Weights of a small transformer language model: 19 layers, a variant of Muon for these matrices.
MLP neurons of a small language model. Each row is named by its layer, matrix (up: input weights; down: output weights) and neuron, and shows model dimensions 32-159. Each number is 128 + 24 x the weight over its row's rms, rounded and kept within 0 to 255.
After each neuron's rows, "fires in" lists the words (lower case) most often at its 100 highest values on Wikipedia text that the model never trained on.

L13.up1793 [145  98 111 128 153 103 165 174 158 138 115 113 101  97 115 113 137 131 107  92 169  94 141 177 170 156 129 164 147  94 135 105 113 148 134 131 120 130 155 130 102 160 138 183 124 126 148 151 182 128 158 158 132  81 151 170 129 113 125 139 122 134 119 116 107 109 156 151  89 103 164 159 139 160 164 155 140 112 116 151 129 102 137 156 133 151 115 117  38 136 130 129 117 129 113 133 150 106  74 127  83  79 122 138 159 113 151 124 147 155  96 167 101 135 140 116 165 102 141 140 122 164 129 135 150 115 120 147]
L13.down1793 [102 112 167 111  86 123 117 112 107 138 146 105  81 132 117  98 129 209 130 136 164 147 161 192 121 118 183 126 131 149  86 143 101 110 172 150 149 161  97 134 117 183  99 127 127 111 134 138 127 115 144 142  95 128 168 113 119 104 112 108 146  96  88 124 146 117 119 111 112 124 142  90 131 151 107  80  99 119 119  69 146 104 116 103 115 137 133 127  77 140 148 150 124  81 108 143 161 125 111  87 146 122 124 135 120 109  96 115 107 124 103 125 154 122  65 159 174 112 155 154 120 134 127 139 109 148 122 157]
fires in: "the", "alouettes"

L14.up574 [139 126 117 144 161 141 115 183 100 145 124  93 141 144 124 118 118 142 119 130 137 113 128 119 123 104 103 167 136 105 161 204 162 122 124 121 102 183 112 112 129  77 107 124 116 139  84 110 119  95  94 132 126 139 113 100 163 141 168 141 141 147 158 124 127 130 112  86  93 128 126 109 103 131 150 150 159 148 140 153 134 130 159 108 155 153 121  83 148 148 134 130 174 117 147 147 131 125 114 143 144 136 153 137 162 121 134  98 150 147 108 166  80 133 150 131 163 116 177  99 130  94 110 121 163 114 151 170]
L14.down574 [160 116 104 134 152 131 130 133  66 126 122 151 108 138 115  99 104 154 161 126 162 146 160 147 104 117 127 122 115 140 123 142 118  79 158 125 186 113 137 122 123 114 101  89 173 102 166 120 122 112 109 113 126 102 111 142 172 149 124  99 102 137 157 106 130 123 107 144 135 149  85 134 131 131  98 192 103 128 135  84 134  92 127 133 143 121  91 141 177 163 120 164 117 142  48 124 125 142 150 108 125 178 152 156 150 140 113 127 124 117 104 142 156 113 115 151  90 145 144 112  92  95 123 113 110 134 101 155]
fires in: "to", "will", "would", "and", "not", "t"

L13.up126 [122 144  92 113 116 134  96 125 103 101 140 132 122  94 143 129 132 120 152 159 155 138 130 148 158 104 172 138 108 103 149 135 180 131 167  83 163 133 175 115 145  94 117 149 127 117 125 154 116  74  72 133 133 127  97  64 136  96 149 125 119 116 114 106 127 114 143 151 139 125 159  75  72 114 153 155 103  93 118 126 128 136 126 149 102 137 104 136  97 162 107 147  78 141 153 142 111 121 131  76 124 161 138 113 144 162 101 122 158 155 108 106 118 127 150 112 168  79 124 136  92 114 107 107 162 147 110 133]
L13.down126 [168  99 136 141 106 134 108 141 148 159 167 127 134 100  95 155 129 159 104 151 116 136 162 120 114 147 133  79 141 131 118 145 124 127 136 136 123 162 104 135 119 129 135 179 134 101 111  79 139 147 148 116 107 126 112 110 160 122 132 100 131 104 145 151 138 102 136 141 158 137 118 165  99 102 160  90 115 126 104 117 113 121 109 124 123 104 124 123 105 156 148 135 123 121 154 128  70 146 129 159  99 141 124 126 170  58 114 150 147 136 141 131  93 134 118 121 108 147 129  79 119 143 133 116 157  93 133 118]
fires in: "the", "in", "this"

L14.up1359 [152 114 154 111 111 126 139 141 142 152 153 139 125 160 108 102  90 144 133 123 141 119 154 169 132 196 110 137 134  98 149 125 126 158  98  86  92 135 115 135 114 121 110 111 115 136 133 116 109 120 131 127 157 141  98 126 159 115 142 122 112 148 120 102 118 127 102 171  95  95 139  82 135 176 153 117  80 133  78 148 119 127  83 122 104 145 123 145   6 158 125 154 107 141 137 180  94 134 118 110 118 116 165 129 113 131 107 136 155 165 107 115 133 147 109 152 113 140 116 150 133 151  98 142 178 120 134 176]
L14.down1359 [137 134 108 114 105 105 109 174 145  70 165 160 151 118 104 121 120 189 153 150 169  91 161 135 126 117 150 136 138 125 101 145 149 109 132 164 123 102 134 131 123 140 140 162 171 119 100 165 114 146 115 149 101 148 149 148 109 118 144 123 124 105 136 164 171 143 101  88 105 124 131 109 132 127 130 110 136 103 118 153 118  92 132 133 161 144 140 125  51 147 140 159 161 124 116 115 123 101 117 114  99 139 138 184 136 127 120  99 124 138 152 128 171 152  63  92 145 125 139 123 113 136 172 145 117 128  92 112]
fires in: "a", "the", "former"

L13.up260 [127 104 128 132 162 103 144 158 124  99 136 105 179 107 132 160 114 150 153 161 143 112 143 115 106 126  90 136 128 106 120 117 165 140 117 154 128 131 152 161 149 126 119 181 110 155 126 131 123 138 136 103 144 114 162 152 116 114 134 145 107 149 150 112 134 114 144 140 172 142 101 138 147 169 125  94 131 125 148 161 110 143  95 130 133 133 162  61  64 109 137 175 122 144 128 109 106 136 140 140  94 123 123 133 152 156 162 129 137 175 119 158 102 117 101 167 159  74 166 138 162 126 138 136 116 149 134 120]
L13.down260 [170  91 132 149 137 132 123 143 197 151 132 104 105 108  97 150 110 171 123  89 153 121 130 121 145 103 115  93  93 184 126 152 143 109 167 130 119 129 143 153 138 135 134  91 166 129 111 137 146 103 121 153 127 138 106 132 158 174  82 133 147  89 110 178  78 134 122  99 150  76 141  98 151 170 101 153 126 138 147  74 103 119  75  89  85 178 138 117 144 143  95  94 101  60 129 129 152 144 148  97 126 146 141 174 111 130  94 140 142 107 142 136 120 136 127 118 171 132 149 153 135 134 123 100 110 120 103 136]
fires in: "the", "tom"

L13.up688 [113 148 112  96 116 113 174 102 129 107 121 140 109 162 119 130  89 131 138 129 156  88 143 148 110 136 135 154 116 115 111 119 178 148  75 140 115 149 121 153 104 118 169 113 154 158 158 122 159 126 157 112 150 109  76 110 115 144 132 160 164 122 115 157 146 141 148 173 131 120 157 109 112 130 134 143 138 184 141 135 123  86  79 167  90 123 139 105  90 120 119 103 161 151 156 171 132  82 121 144 104 145 142 109 124 160 124 117 134 136 119 124 108 159 158 120 127 120 124 115 123 119 148 146 130 129 143 157]
L13.down688 [129 143 129 153 113 110 144 152  90 136 134  96  89 124 144 121  88 194 158 143 131 154  97 135 132 160 158 143 123 130 150 123 141 106 116 105 104 120 161 138  77 133 152 106 126 135 121 160 144 111 127 121 138 109 156 120 105 159 139 195 155 132 118 117 134 105  92 189 155 102 115  96 133 115  97 123 102 145 106 127 150 148  86 160 112  94 122 134 115 143 148 102 146 114 143 122 139 124 133 123 102 125 129 140 166  99 134 128 112 140 132  70 127 141 105 118 115 130 127 129 109 168 133 155  94 167  89 174]
fires in: "the", "no", "her", "whose", "s"

L13.up635 [ 90 124 139  89 163 111 163 125 146 135 130 152  99 136 167  90 117 128 100 115 136 125 136 127 130 141 100 119  97 111 118 168 108 127  72 118 146 168 134 149 145 139 151 176 145 114 148 129  81 108 130 108 153 145 152 116 114 136 125 100 133 101 179 112 143  88 110 147 137 121 135 121 149 118 132  86 123  62  74 169 137 128 117  77 139 143 129 137 143 130 158 139 126 122 123 116 134 105  83 114 147 130 146 121 123 141 100 145 120 116  80 149 135 122 121 124 121 110 137 120  99 103 163 144 136 130 109  99]
L13.down635 [ 84 131 165 110 116 168 108 152 144 126 135  99 110 179 150 163 103 158 130 114 115  77 120 113 156 129 178 160  93 184 141 134 138 116 106 158 115 135 100  93 140 126 162 144  81 123 114 138  98  93 142 132 128 163 149 162 114 161 156 135 140 144  81 124  98 122 143 134  99 106 172 129  96 151 109  83 138 106 141 134 130 126 120 116 132 101 139 102  69 171 108  57 123  95  90 171 119  88 159 139 104 143 129 181 159 129 118 114 146 142 166 107 152 110 141 106 134 153  85 126 154 148 135 111 150 165 151 138]
fires in: "a", "year"

L13.up1769 [104 138 161 138 104 148 149 109 145 126 124 138 129 126 136 118 127 175 109  82 169 143 146 191 116 156  98 127 127 144 167 144 184 140 135 137 118  85 151 127 123 104 112 167 110 148 137 130 119 162 139 117 141 109 142 120  93 119 104 129 160 127 125 128 105 122 150 142 114 104 144 140 146 163 169 133 164  83 104 134 107 107 134 140 110 137 132 112   8 107  98 104 120 142 150 158 126 131 123 133 111 126 141 116 155 128 149 151 108 142 156 113 160 130 161 105 140 102 134 114 128 135  87 148 147 136 130 157]
L13.down1769 [105 147 103 155 116 131 127 158 124 115 150 136  96 121 112 146 136 224  98 127 149  99 157 116 111  99 164 115  72 137 117 128 159 102 162 142 126 105 124 128 137 136 121 114 113 106 146 140 114 158 155 120 115 114 167 148 135 148 102 131 103 115 116 164 154 154 124 108  73 126 126 121  83 147 167  85 110 129 134  95 131 102 111 152 118 141 151 114  10 134 116 208 135 145  83 161 150 142 144 120 126 138 187 147 162 145 140 116 118 114 152 122 123 140 111 124 135 141 136 121 109 129 110 162 137 130 132 157]
fires in: "the", "his", "its"

L14.up1965 [110 147 117 113 142 182 140  98 147 105 108 153 143 122 140 125 152 125 105  65 152 144 173 133 122  92 131 113 105  93 141 109  88 120 126  73 139 146  87 140 129  97 100 150  61 171 160 152 117 136 103 143  84 114 131 157  87 153 143 150 132  92 145 108 130 164 122 131 153 131 122 128 116 121 136 134 108 136 125 107 172 125 120 143  72 109 165 108  52 138 118 149 112 156 116 131 153 101 113 180 104 150 187 149 136 150 146 166 134 104 126 139 155 115 101  87 116 107 142 133 126 137 149 123 107 102 138 140]
L14.down1965 [134  99 147 168 102 146 161 122  95 135 153 156 107 152 162 109 137 145 126 148 105 115 105 122 135 141  63 107 120 108 181 179 108 104 117  95 153 155 142 129 152 115 134  72  90 112 133 166 156  90 128 157 154 119 115 147  55 105 113 167  94 164 107 157 115  92 124 134 111 140 127 150 131 165 135 128 129  98 150 153 154 117 164  91 122 159 106 132 114 154 112 126 121 119 104 122 158 120 190 118 163 142 110 135 150  77 139 107 146 159 164 138 120 133 166 123 147 143 166 139  96 115 125 130 130 166 126 147]
fires in: "s", "his", "the", "its", "her"

L14.up556 [111 112 143 157 145 138 118 137 148 137  97  74 147 185 132 160 101 115  78 126 129 142 131 123  91 144  96 150 116 151 116 174 165 113  91 121 142 139 140 100 140 102 114 112 147 165 143 132 145 110 129 143 115 165 140  86 150 136 140 187 108 120 131 119 122 173 131 127 135 122 138 149 101 157 135 141 105 120 128 119 141 120 142  91  80 150 113 132  94 141 144 102 153 106 184 205 107 141 140 135 157 126  81 139 131 152  94 134 150 121 114 120 115 129 144 136 194 154 143 111  98 141  98 149 134 104  96 112]
L14.down556 [127 128 135 165 120 123  97 159 141 108 181 110 114 156 126 191  80 155 147 147 144 116 131 141 116 138  94 107 163 129 123 155 140 168 138 139 134 121  95 137 140  97  93  90 153 132 159  86 155 146 136 104 108 158 126 108 147 157 128 110  85  85  97 183 130  85 134 140 149 127 144 147 114 127 144 122 140 158 115  68 105 142 119 145  80 164 157 148 101 149 173 121 125 144 121 117 133 127 159  92 143 108 123  80  96 162 114 177 138 118 138  85 137 177 124 140 135 176 109 125 106  66 117 121 116 124 145 157]
fires in: "to"

L13.up736 [112 155 103  90  60 136 136  76  98 138 100 160 137 137 125 155 133 120 134 178 105 123 132 121 155 102  93 127 146 149 123 117  96  95 110 128  99  95  89  99 131 131 144 109  95 148 105 149 122 135 135 155 152  95 110 143 150 117 112 138  67 106  87 134 167  69 145 139 137 167 110 131 147 131 156 119 171 141 158 104 124 112  81  59 111 153 147 109  59 156 142 138 148 139 160 153 140 126 159 113 114 128 157 165 149 156 124 135 138 141 161 122 138 112 116 147  97 136 108 119 165 120 106 168 161 157 110 133]
L13.down736 [118 140 136 111 153 123 144 127 140 159 132 111  95 156 161 120  75 132 137 120 118 121 130 120 130 144 143 150 124 124 133 161  87 122 126 124  99 120 149 139 114 105 110 127 139  99  85 145 130 130  74 109 132 128 164 111  66 137 124 116 123 124 131 155 134 152  95 147 175 133 107 120 144 143  96 138 122 121  82 155 125 161 150 171 106 135 154 130  60  99 136 140 104  98 118 103 156 140 111 163 169 101 116 105 134 112  77  91 129 155 146 166 143 132 118 144 141 148 143 123 133  88 148 112 147 147  92 132]
fires in: "the", "its", "s"

L14.up1543 [162 100  84 140  99 152 109 155 101 145  86 120  83  83 145 155 147 152  88 168 180 134 143 163 155 118 117 132 119 121 151 136 143 148 132 119 124 117 135 111 153 133 102 112 128 133 179 166  97 113 137 152 114 118 135 137 112  84 110  83 134 119 165 166 130  80 127 141 103 158 137 111 156 127 124 112 119 148 134  98 114 153 145 128 118 142 123 137  87 107 122 104 130 158 127 143 181 106 130  74  83 121 126 130 188  94 114 152 119 130  91 137 127 130  89 106 152  95 141 139 147 111  76 108 120  99 136 128]
L14.down1543 [ 71 142 146 121 111 122 147  95 132 149 152  99 135 118 144 114 166 140 117 139 116 137 129 169 108 140 123 160 147 141 177 129 136 103 106 111 131 142 141 126 123 136 132 139 123 126  85  98 126 197 181 142 100 133 132 140 138 116  83 126 141  94 108 102 156 178 143 126 120 184 126 113 125 106 123 109  79 134 149  84 136 101 113 138 111  94 127 134 129 124 130 130 163 126 131  99 110 174 136 142  79 114 160 141 145  89  89 147 122 112 109 111 130 142 162 136 125 111 134 129 115 120 109 153 144 115 148 100]
fires in: "the"

L14.up1710 [139 112 148 125 139 149 156 150 170 139 182 162 149 170 130 129 109 126 109 145 195 146 130 123  83 137 128 141 163  95 138 128 140 114  69 177 151 121 135  98 126 164  73 115  85 101 134 103 132 126 146 106 107  90 150 145 140 131 112 145  99 127 109 103 135 107  99 147 149 123 124 138 130 172 108 154 123 108 141 106 161 130 125 122 164  81  87 130  99 128 105 172 151 111 127  92 109  98 123 103 106 149 140 126 114 103 124 142 129 152  93 162  88 111 119 135 142 116 105 136 149 131 121 120  64 132 137 153]
L14.down1710 [121 157 137 122 116  88 132 166 137  96 155  83 131 175 115 115 142 190 145 130 139 131 114 118 112 113 136  85 118 150 137 153  93 112 170 144 167 133 126 118 147 159 112 138 160 155 154 136 136 127 168  99 159 131 177 168 158 136 127 159 124 158 110 161 116  81 132 112 143 116 128  97 101 174  77  98 163 110 147 158 148  91 103 102 133 126 150 106  78 114 100 141 140 151 128 106 134  96 148 129  93  96 135  98 128 145 122 127 154 124 136  90  82 140 106 166 139 179 124 125 131 118 130  89 111 139 150 115]
fires in: "the", "a"

L14.up379 [125 144 108 124  78 161 128 159 130 142 103 134 140 131 122 141 129 132 126 146 172 168  96 150 108  99 132 109 151 169 132 155 114  92 126 140 114 142 125 104 121 138 133 118 155 135 121 138 146 130  77 151  78 112 182 101 159 117 156 100 141 126 100 128 117 143 128 128  97  93 180  88 146 148 159 126 116 139 103 144 106 151 132  87 102 112 110 160  93 128 131 150 118 154 140 118 119 124 112 137 149 131 143 131 140 128 169 124 121 135 118 124 191 122 117 139 108 138 154 131 160 118 120 108 141 108 115 116]
L14.down379 [174  87 125 155 133 169 120 130 145 166 139 130 131 139 143 104 123 130 113 107 165 145 115 159 137 106 134 131 102 160 130 149 110 126  97 148  76 120 122 132 120 127 147 100 133 131  87 113 110 128 105 112 106 107 180 114 155 132 153  93  95  72 130 149 155 113 121 133  95 125 125 136 117 105 140  98  94 117  95 175 115 120 166 144 146 127 141 140  76 119 117 129 150 154 117  89 135 111 113 102  90 132  80 149 131  85 135 118 102 169 130 138 127 118 109 147  80 148 123  93 142 102 125  96 135 110 127  98]
fires in: "the"

L14.up852 [113 132 100 136  89 163 151 121 144  68 134 122  89 111 141 149 108 120 163  86  72 109 135 114 131 130 138 110 125  82 130 106 113 135 129 115 157 157  98 107 127 123 123 150 113 100 149 139 110 151 126 118  95 162 156 149 151  99 112 125 116 123  72 118 105 116 176 126 156 120 142 139 147 113 112  90 101 120 117  93 102 129 113 128 161 153 153 108 141 120 108 114 132  98 111 123 117 183  54 120 149 125  82 158 103 126 112 121 156 183 232 107 131 159 119 165 142 136  98 111 151 157 143 109 164 127 140 166]
L14.down852 [135 107 161 101 128  99 101 135 131  77 130  95 126 125 115  96  82 157  54 185 139 133  93 115 130  92 108  96 136 148 160  93 136 104 131 123 142 141 133 145 123 163  95 109 118 101  85 147 135 117 110 104  87 128 125  99 157 117  72  92 139 145 175 162 130 156 128 141  98 143 154 150 144 136 185 146 108 127 122  96 145 131 128 103 127 103 122 171 150 132 144 111 124  86 124 134 161 110 152 154 183 145 147 116 179  92 153 127 124 148  99 172 122 164 148 181 164 103 140 138 103 150 136 125  95 164 163 131]
fires in: "was", "were", "is", "not", "be"

L14.up433 [146 134  83 157 184 134 152 102 127 153 132 144 120 101 134 114 167 139 125 154 165 135 144 166 129 120 158  93 115 125 159 136  54 158 114 150 135 134 129  90 167 118 129 126 126 124 144 151 128 112 111 131 128 123 102 107 139 170  99 116  90  93 172 124 132  85  90 131 141 130 154  69 140 115 115  84 126 104 136 115 132 119 161 105 121 156 118 137 123 136 149 111 132 106 145 115 101 135 159 119 174 131 135 153 151 140 114 117 143 137 104 119 127 107 111 121 116  99 124 180 157 130 153 136 158 113 121 141]
L14.down433 [115 140  95 179 126 125 133  95 135 121 122 110 120 130 105  96  93 154 126 134 186 100 112 153 120 137 137 111 145 140 153 163 144 118 124 114 163 146 126 109 113 115 136 146 123  89 103 109 126 167 102 141 118  76 116  89 149 140 106 126 104 126  85 136 123 139 125 118 145  95 143 148  84 150 121  91 192 162 122  59 104 142 177 136 105 166 106 127 124 156 117 141 159 131 150 115 132 133 125 116 136 140 132 102  77 149 124 119 188 142 133 132 125  80 144 123 153 113  81 145 110  95 149 104 126 146 131 129]
fires in: "a", "this", "an"

L13.up1287 [173 153 115  97 123  88 141 143 155 135  93 122 127 169  91 125 139 115  92 164 155 119 104 123 147 133  78 127 110 108 110 151 163 106 102 142 119 134 110 111 144  91 174  84 197 147 160 134 114 117 136 131 103 110 106 114 140 110 176 106 115 140 160  99 127 134 117 142 147 131 185 123 128 118 109 142 110 111 148 138 137 138 188  68 107 147 123 120  83 111 149 115 149 137 117 139 121 113 113 118 149  93 135 141 130 129 153 146 105 127 100 107 161  98 101 124 152 194 121 134 161 102 130  99 102  66  99 124]
L13.down1287 [176 142 117 123 136  92 150 124 130 157  98  93 114 153  71 133 141 154 120 138 128 121 130 126 136 164 102 123 104 104  74 123 129 153 162 127 141 149 120 107 145 110 150  58 188 126 174 102 155 106 130  80 100 124 117 110 152 144 115 135 158 162 154  92 120 149 117 105 157 135 143 129  97  97 131 150  66 143 146 128  94 114 144 116 102 164 133 119 115 130 129 104 126 153 111 157 128  94 162 109 156  99 119 141 118 153 153 133 153 150 107 119 115 103  90 142 130 118 128  92 122  97 146  95 129 101 119 132]
fires in: "for", "from", "to", "by", "as", "and"

L13.up1808 [124 113 175 130 143 132 149 120 133 157 158 108 118 123 137  97 150  94 167 151 112 101 129 145  82 113 175 157 135 112 125  99 144 179 155 132 143 146 132 136 104 118 152 114 130 177 165 110 151 131 130 118 135  87 128 157 118 122 122  91  86 133 151 122 104 122 146 156 113 153 136  74 170 149 110 142 149  86  74 130 116 102  93 119  91  95 134 170  76 121 134 129 120 126 170 145 117 179 177 153 122 117 116  72 100 142 136 165 134 123 102 131 113 122 155 153 158  77 141 149 107 109 160 136 124  89 135 115]
L13.down1808 [126 114 136 161 143 119 129  97 119 114 113 115 138 130 126  96 128 133 133 170 127 131 119 133 153  98 152 117 113 116 103 112 117 141 162 114 184 128 159 111 122 144 116 145 122 135 131 121 149 139  95 131  91  78 125 122 127 124  98 114 120 111 140 133 122  97 137 150 146 138 150  95 106 105 132 111 140 107  99 106 129 136 122  94 111 143 111 134 113 133  70 114  81 112 122 107 113 143 174 120  93 164 132 152 126  93 129 143 132 149 167 132 140 134 121 162 180  99  90 137 102 121 152 153 152 100 121 148]
fires in: "this", "that", "each", "one", "per", "by"

L13.up130 [112 128 139 171 119 128 107 140 110 145  89 111 130 145 116  88  95 149 115 157 127 121 137 129 128 105 145  94  93 141 198 126 116 123 104 107 132 120 140 145  77 108 137 115 115  87 138 108 135 149 122 113 147  99 142 143 154 118 103 134  87 131 147 117  82 110 108 127 105 135 115 135 147 167 161 170 123 110 143 145 126 109 160 109 164 152 111 141 132 142 109 137 185 141 122 148  96 147 148 137 158 144 118 130 160 110 156 104 120 135 108 161 105 139 120  93 156 162 117 137 128 165 146 103 132 180 132 153]
L13.down130 [157 187  97 158 175 154 113 139 135 113 125 131 171 150 111 104 107  99 130 159 115 116 116 116 159 121 146 126 114 147 122  96 135 144 121 132 143 171 126 127 145 130 122 125 116 151 138 162 149 148 152 128 133 115 106 147 105 148  86 152 110 141 120 111 113 133 102 103 126 178 109 124 103 169 127 156 138 143 144 150 139 140 141 114 170 132 131 145 135  62 151 143  91 101 103 132 138 131 154 135 119 162 117 169 158 130 141 107 155 132 121 164 125 167 138 116 147 142 137 113 115 111 136  98 135 150 128 112]
fires in: "who", "which", "and", "also", "it"

L13.up237 [144  77 137 136 103 136  89 156 143  82  94 146  95  90  90 158 140  73 100 156 105  95 135 106 131 146 141 114 151 154 160 106 102 100 142  87 116 100 114 143 129 117 155 113 149 101 141 117  91 137 131 136 120 146 149 142 115 105 145 126 137 123 146 122 102 142 161 127 128 146 120 109 121 166 166 148 142 108 114 115 148  92 121 158 137 101 139 129 135 151 103 124 132 123  93 139 137 164 108 119 150 135 112 133 119 156 195 106 147 110 147 148 151 116 128  89 134 129  90 144 150 152 128 113 142  97 135  95]
L13.down237 [142 128  96 101  90 115  99 131 105 112 127 117 112  86 127 144 157 132 146 162 152 112 137 154 121 116  81  63 126  94 134 117 120  96 106 136 138 164 150 125 114 112 140 156 136 132 128 126 112 178 116 112  90 135  99 132 176 112 118  79  72  97 110 137 138  85 141 126 100 102 135 178 123 169 119 122 106  74 144 127 125 133 110 155 142 141 126 162 120 152  77 103 135 112 108 121 127 134 138 145 140 101 136 129 118  65 171 140 110 133 186 141 144 169 125  91 169 105 112 127 124 105 126 119 137 135 106 118]
fires in: "was", "is", "are", "were"

L13.up132 [125 155 160 121 166 116 183 172 110 140 134 130 114 107 120 143 134 152 111 105 138 142 139 167 131 138 135 118  79 145 134 104 150 142 124  94 120 115 111 121  97 132 123 109 153 157 149 135 156 170 174 155 150 106 138 158 133 114 136 153 151 151 130 112 112 155 150 172 120 112 142 135 137 147 155 135 130 115 173 119 130 120 139 149 107  96 136 152  86 148 136 181  97 109 141 199 140 143  95 132 141 115 113 117 100  98 127 136 124 120 144  90 121 152 151 127 155 113 113 133 158 117  96 165 124 148  98 139]
L13.down132 [147 139 145 124 131 100 149 145 122  94 116 103 118  82 115 139 119 194 120 107 137 115 159 134 103 143 145 117 132 138 150 122 127 133 146 116 142 152 123 111 138 100 115  81 150 142 142 133 102 131 132 144  99 146 171 127 114 136 151 163 133 158 121 104 121 171 148 139 148 111 112 138 167 133 116 112 107 105 160 143 136  77  88 133  91  91 147 114 120 150 139 179  92 120 146 151 152 141 127 142 119 124 158 123 123 103 166 126 125 102 141 107 134 156 105  99 126 130 119 113 119 105 112 173 131 142 147 137]
fires in: "the", "s", "his"

L13.up672 [102 139 133 117 136 132 166 128 134 144 132 125 139 152 169 142 150 115 129 121 155 136 151 102 141 120 100 190 122  85 132 143 122 152 107 141  66 129 132 127 142 137 144 139 134 156 125 113 133 139 101 102 148 141  98 109 122 145 120 131 138 142 154 120  73 138 116 132 105 113 109 112 128 158 107 188 176 105 170 125 129 151 137 114 159 142 137 142 144 121 153 159 148 135 123 148 179 167  94 176 124 117 129 144 129 119 139 129 137 106 110 152 104 126 172 144 155 130 124 139 147 116 125 146  93 156 106 163]
L13.down672 [146 162 110 196 102 109  87 147 147 137 110 128 182 162 113 118 103  97 117 123 121 125 147 143 110 106 126  76 136 122 126 167 100 111 162 106 122 134  99 123 126 173 142  94 155  98 136 115 120 137 135 178 101 128 169 130 160 141 115  97 108 115 155 155 165 147  44  73 145 141 106 138 145 140 147 152 119 145 159  87 130 131 107 110 156 123 147 107 167 162 176 198 116 148 130 122 133 165 122  69 103 119 109 106 164 103 115 150 126 147 111 131 136 126  97 111 171 156 143 126  61 129 115 123 105 161  91 182]
fires in: "that", "to", "which", "it", "would"

L13.up1480 [123 129 124 155 146 109 136 137  98  84  93 115  96  99 174 128 115 158 122 132 170 141 144 139 127 100 118 116 124 117 145 101 127 114 103 125 127 136 159 164 118 156 156 137 122 126 138 160 142 123 102 164 143  97 134  91 182  81 146 116 155 106 118 120 127 134 140 158 116 118 136 123 112 115 130 126 145  88 145 122  92 116  75 166 105 135 112 107 113 135 112 157 125 108 136 121 117 110 135 119  97 129 142 101 136 159 108 136  96 110 140  92 156 129 118 130 138 127 161 131 140 129 133 122 151 133 141 133]
L13.down1480 [109 137 146 127 122 118 122 115 144 130 147 118 142 149 163  77 158 163 152  88 137 133 146 140 112 140 126 154 141 169 163 144 110 154 133 108 115 100 135 118 110  99 130 136 113 145 138 123 132 173 161 144 103 129 144 141 109 142 130 154  98 139 143  89 164 108 111 118  78 151  92 154 132 150 123 126 143 105 127 132 115 163 110 121  79 109 135 131 100 148 141 112 134 122 111 174 138 128  78 168 145 157 110 170 126 158 135 109 124  69 148 109 150 115 115 116 117 120 119 118 128 100  98 140 129 164 135 157]
fires in: "the", "its", "a", "no"

L14.up693 [102 123 172 175 150 146  90 129 113 138 102 120 133 123 136 148 143  93 137 159 151 113 163 118 115 127 151 117 174 123 146 126 147 126 147 151 151 121 149 130 111 134 134 165 139 155 103 121 160 150 108  95 145 123 115  98 160 112 105 117 141 146 123  81 151 138 116 137 125 145 106 106 143 166 123 155 146  87 110 101 125 145 129 122 151 128 103 144 147 104 144 145 131 164  84 115 158 113 126 143 123 125 129  98 104 136 159 107 176 131 100 158 122 120 151 132 163 146 144 109 120 128 125 141 110 141  91 195]
L14.down693 [146 132 104 171 108 136 142 115 128 108 111 106 148 137 117 110 109 127 132 123  94 114 150 135 132  91 131 114 147 139 160 124 124 144 160  98 136 165 103 159 132 113 149 178 137 146 115 109 116 114 171 154 147 101 139 124 121 145 147  74 109 127 120 164 152 112  98 124 114 152  98  96 158 126 103 136 155 131 144  86 165 149 112 127 114 125 122 130 145 144 163 153 100  93  95 149 134 117 133  89 108  74 159 147 127  97 118 114 122 124 115 165 136  91 119 119 132 130 136 100  64 149 146 105  76 158 120 165]
fires in: "it", "i", "we", "that", "there", "t"

L13.up1578 [151 132  84 116 144 183 170 159 134 175 131 123 144 159 157 140 149 103 111 147 104 106 145 137  93  92 140 131 122 104  95 114 132 150  61  46 119 114 137  81 119 141  93 115 136 166 121 118 128 124 110 108 139 150 168 141 125 113 160 141 164 104 148 130 167 153 125 150 106 146 152 122 158 129 150 140 151  82 150  99 145 132 159 101 138 141 138 147 117 154 176 144  95 116 120 135 106 155 149 155 179 112 113 125 122 129 137 112  97 103 181 164 108 171 141 142 107 102 151 116 152 159 108 157 124 134 135 114]
L13.down1578 [176 187 112 106 145 157 107 108 104 114 166 149 100 107 108 138 103  86 114  93 109 133 147 164 121 155 140 122 158 116 134  94 152 148  71 102 127 135 133 101 125 110 123 142 129 187 155 165 102 155 115 147 124 113 138 100 130 165 169 155 148 121 153 110 151 141 154 106 105 147 120 133 141 103 112 108 118 111 126 151 164 142 151 141 141  93  94 101 101 151 165 157 117  94 169 134 127 160 131 147 174 121 114  99 121 102 143  95 130 101 143 133 152 142  95 105 126  94 158 139 135  98 116 150 117 127 138 148]
fires in: "the", "s"